python train.py --num_hidden_layers=22 --num_key_value_heads=8 --vocab_size=8192 --norm="layernorm" --norm_place="pre" --norm_eps=1e-05 --tie_word_embeddings=true --optimizer="muon_variant" --learning_rate=0.00281 --doc_mask=true
MLP neurons of a small language model. Each row is named by its layer, matrix (up: input weights) and neuron, and shows model dimensions 0-191. Each number is 500 + 40 x the weight over its row's rms, rounded and kept within 0 to 999. Numbers have three digits each.
Before each neuron's rows, "fires after" lists the tokens most often just before its 100 highest values on Wikipedia text that the model never trained on; "fires in" lists the words (lower case) most often at its 100 highest values on Wikipedia text that the model never trained on.

fires after: ".", "\n"
fires in: "he", "she", "it"
L19.up209:541510471547537529477471486477440496486478552518499581505471538422589481508546432433527483545540472444441482516495471542468557522467494492518433409547466503466469536490486505501477506465484508503402484502548508552521535531537551508481553489501504430408560525531408488488537464460444488453514489500520488453442468513518553536532462524531465467462460534505624466452468562474565456486518495522419527530500482476507455549501488508509505442469513424547556495490534466538418418509525511537499492549447513462537557452429503559519498587394431533619571534520488481526476495542460522473

fires after: "2", " ", "0", "–", "9"
fires in: "2000", "2001", "10", "2020", "2002", "2010"
L19.up154:528517537464494558494535509533566568558497512492446552526444507533516486562466491450470508477500464489530540439472432458456450490464491510515441504515534478487519504509407532536490526501539486494473611467538480537503546506488502485487586518502491517514467568513493502457443477478477427535428476473496486457534416407505454523535568538457460553507431509442542546426531508514485453548566429476478434494496448535509574562526486521482514456446553554555509462480556454548488444502500472468446490466505535536473468498584525508559475506441510499473570447519425513498533521449491466463

fires after: ".", "\n", ","
fires in: "after", "when", "following", "while", "although", "as"
L6.up745:478503511483459533516556516454461474465515449526530489460525463515466471533552481492460564514516482511465506503515491468544519458546530481437468567589510426500454455490508516440457490473479525496456545497528537510423518440453512467480487530598480506454445539490540541475475496527483551455433544490550443499505464502499531466517545529509517500520491483496510479587503540620511480543495502545506530500486468433561498464562484492452482469533504464485460501527525512478545513535505580515451526534475366485481459455476507471544470589464507562472415589504522527464459549403541538455

fires after: " ", " Pe", " |", " En", " /"
fires in: "0", "other", "apps"
L3.up242:507454453534450469512481523495497522529460467504503487528474503486521479515522457505516472480521542455511375502573491514592470539434588429489529446488492530472480521446450471486525494468519474527520538546438501458487440613520538451527537568490511486535426452519452465546477555481439636511473521518460509501545557521562556502584484456625431537551509512549495451516521479406488511508465531509482414483481509438435491505580473502492503554454519471495474511479507529496521496471408517434456553453502481476503508461530515489491543573484491503425475426547480496420529505507447527510

fires after: ",", ".", "\n", " such", " is"
fires in: "where", "when", "although", "as", "they"
L6.up482:494509462547499493504553495517465536457522487588508452450410479550414521532513506505464488496565553535449519527454501594508542527436458424494454480556496559456483506545564513515501504447549491464429514440521455511442523498461549571483533450463473502446548518549524527502483587483451522423462553499475521429420526498498520523456518467454488555521489440539467566478549508484435506522477508438607456534473509525476559459572533535507506513518581563584448446449493467542440439461491532566444483488551544480520482533534470539537414504491525467438472503473475530580459502484486517491

fires after: "'", " ("
fires in: "s", "the"
L3.up72:479463537474506512488569473502532556525542486514505466456463505550465445486509451545513510500465516528497537483436458500523462527472516533509412492539473427479468545452515525534521530509452501524481500494535559610517485546429494555524462512460498511539516504474364527464534453449485500494492555478482431533551599481491475518500520454517519513495520424366586422528508629498536442479524511542511485526501508527580483458534499458526512520498505541511553534558493492504501482468491477478408501560522482569477473488481442500530530552509519423475534486452478550459414463458556493494

fires after: ",", "s"
fires in: "which", "who", "if"
L4.up628:522483467495496520535569511510508536527565514493575503578459457492517494481467521469509550473559389422523452516574460529417548566467496504514438458442581467456513432463556570528513521510492548434548510411549481481507483493550514504547521450525520491483436548535584536477566478528516506513459528520443543503517497429528529472437534451525472504506496532533498512532566518473425483489568461563432501508581451511506461510567494472512477483491479494475525492477468531425500582470460495525537448523471549501489422403470524541494493479479507464419484506510498500502460533503482489464

fires after: ","
fires in: "while", "when", "as", "although", "with", "until"
L3.up110:520547532512516442512507491518468528587503475555526406470456529509501494486474487487497489533452488526539525496473450479524496478522438556558522421459475416438513441561527549531638496554440537483513571492447459462480517526462507473408478450486552535478434489443597542498511513510442530513472573515508575556499420453503514497452517577533528523484500517524458533518502462477454560507463529494527431489412527517604504484449508525458432498515545507500453500504434489492454529564537506520476496534498530527495495441480475484563535503526496484521458447502486480461475476517574521468

fires after: ".", ",", "\n", " as"
fires in: "it", "its"
L6.up563:459493543488417460474543538463453513520453513490509532439477408489502484489493434484537498445522509539526527529554515491487502428520496586513471471556405557474431559477466493511441529462550497437513484444536540586531508540434485543529554576534503539493531496459451531496520480530435486427470511500507594464507448533453521468509530420515517512454453548527460601497515547482538480544520602494537467485502468501509463511513556509488515469542475579490455487462502494465472559447494482496534476474505516468556565432514496547589499551535580484483562514417466552447556463456508579483

fires after: "1", ":", ".", "–"
fires in: "10", "0", "01", "04"
L3.up166:482477537502545441459471514491516505489516543470490525484500462522537509520553485531524466582463476508523473483514518514468515608430557495494528524499492489511544479516466470484388477529537507465558539554509508534459496509472487478478449514384465544536454509513522501424496477503467540468490490558437497569505541493527490552500583444570562459528482535546591550474483523416486541477553512461501472517546437510437548528506483486478482522392438482534480541393492460505513460473497469427486488438485407498477560471513495554490415500483514474532486487503509603517512543480570599523

fires after: " "
fires in: "0"
L4.up672:483541479463474497435556507483459556514481530450498524488542473500515412537497517550491489487471521474498514540430502537405406463519517483533454523495498469488502524468390521518516490476455465570490445505537517443418554504485523449502546508510562550566496518492474528516472594488502514507543468524523520465508468502567560480515489491528437503517508502495434432447485483477505515492524414508448450590528496561464477442531571521511492502413581492570474518558471502482512531564504551486504511484460557511475458435514563443543490492437476455462512541565530512551554418512542487495

fires after: ",", "s"
fires in: "which", "that", "what"
L4.up415:517470525547459470492544480504529513561518547539537432488435509416523481472523482497518508475498496470553505488433508418518510483531509452514492482444507459408458402491447473533550497483439494516571460468493486477484424498506541500474549423554453555510523446442508508496511490517479513523463489564534442574475440508570583540422516458515468516433495538507521509493577536491456541461473433533509514452521497535447514467485576488505550522489491476472505525482471458441530535549559501521447494478451520594546521493508537449492511538455572445512484513493455456528520540527521511540

fires after: " ", "_"
fires in: "0"
L3.up68:537492523574443471530527443491498567466491532509505512521500502560478453480624565516501509471513493469462513583521470547451499501527533501473437499541474487559446462514490534548430494507506495516578517496486587448492483468467511473510473555462484556530490450477525538557472473497567548535557523466438500420441496448470467498545532485536501481587459530520557566451491457508446551464546506490448520572583535488407457485540538458519503523518511465505491477482533496503557566572440510411510530445516467488465506472537491502544465542419458468522497492423473540474510550490535557398

fires after: " University", " the", " U", "0", " |", "′"
fires in: "of", "university", "world", "united", "european"
L4.up722:484491464495541462465467566517510512486473546462436491545462507426537510527424495543515464491505522575515450514542410444484433521504538491458511553572487478498490612501483547456499479488487499561471536491485573462495449484516507489566435540493463488515428577430471526500483489542515515479515574537556501427464572480467540580478499518492471561465563454559410464511495474465446444531470514416542484496447523552500560436501511505543494525433538505586422453503488430494555469505459534536574468510479484468534568535460474507516497513560389501520434521530490501533520524534547538509

fires after: "'", " in", " with", " of", " and", " from"
fires in: "his", "s", "her"
L16.up340:539507425465458524520591538512437470564457480453563509534459457496565453475603490421476554455505551506452513554509546507518502552547490521500463492508500534487551498523484545536426524492453462532464585542567549510506528515454432439430536442472406491482468465470503498503484457517477481476503539451503535420622478493416518496484470556500576481472524528479502548502499595469518498512569568491502526442560523550533593489450487497501543480505507564496476496471473565457572446487548450464507478563511514535523487471546473478557450515460479450501536458538530554405537521510519455551

fires after: ",", " de", " ", "s"
fires in: "and", "in", "from", "la"
L4.up481:478550510552474440582489463476560476527456461458467518501471501504520500470530509598534481523542548455514519519463517491494567563461558559451500461439528455478470466498466494498450518504539522473481508537545532521484477572486554519562506481550450537617468477540544449529450504460477541424472551426489457454403487552482423542554559434513465471448473519476481457513465469480450523508519505594479414480531505548542507509469489527535498476535462561451498459495471518507423487488565508507494493565521556381504498483480523516591495502517493469496466521457508522495470508518495503458

fires after: ",", "),", "."
fires in: "which", "it", "that", "as", "who", "what"
L11.up761:485532536452502557417512497433496494484518544576506464436574497545483477523459549519512493531465547476514536509421530420461503520499531535556511492443483464484478473514480446549519465455455532464469493542549480559520506458575541506469487492531431462470472464528500442454532523511527537433582477538490463491469505513508503473395540480472477513502489463534490534546465527453432502498532492484558508474533522516473555440540531492503444509465479450545443483490542515541376531443519524555464440580500542513522475485475478488518493540450480441536577593406460474499577592491457565537

fires after: " as", " a"
fires in: "a", "an", "the"
L14.up314:544409466549470467441546543435498574445383509489478419464545545513525482448478503443542540467471549495505474483512598528553511498575502499495507520444532483455517555459501571481527533583506471570519500569434462464534510498478499513475484452506551494395451476525473463476529513419494513509471543577559469545538587428530559506547461555471531533555505466526459515495508520463553493519424472488489577585548508469492495512498536509526526531506554512498473506537519511530480414452480511453509484527521588542417562415498438421471472556527494538551443477479470531440493489513531561512

fires after: "\n", ".", " (", " \"", "-", "/"
fires in: "a", "two", "an", "one", "ajax"
L6.up133:472490471530513512505490558531520500519435487586511509460454519542503456463547524534500481531517539530552531565567473504554402399522571506534469515512483514486514544505491554511450540491446484512443499419528463454454524464466493526493520608450488501517448544475525495546509445524536591537492530508483446548521488544602509436428510543495469452555467482502521496546507496506547457513452490499558518578499437443579515377525506485477508591489506527409531450485539420526551510515485516450532449526518482519442458414541497519508439480470560511492551459451487467554519463522521507487

fires after: " as", " is", " the", "-", " a", " was"
fires in: "a", "an", "son", "one"
L6.up319:518491502478491473437523586482483528462525517533472484483481450435460476490470457552517562472525481540499609452488479513529490425467484489447505532488510509434556479492587436453469478513474432508555520529478573557553516518521521515488523493544472458506423495560457482476442520510574468465529407454517482520503515462562489463541518526493484531563514469512488467521466467460483492442527472522505519464487572488439501498441572520494524478473556488561475524487527518515399483577498544457463591513563492481463463506502471441458573565545375525562460503448522471511529533489563516471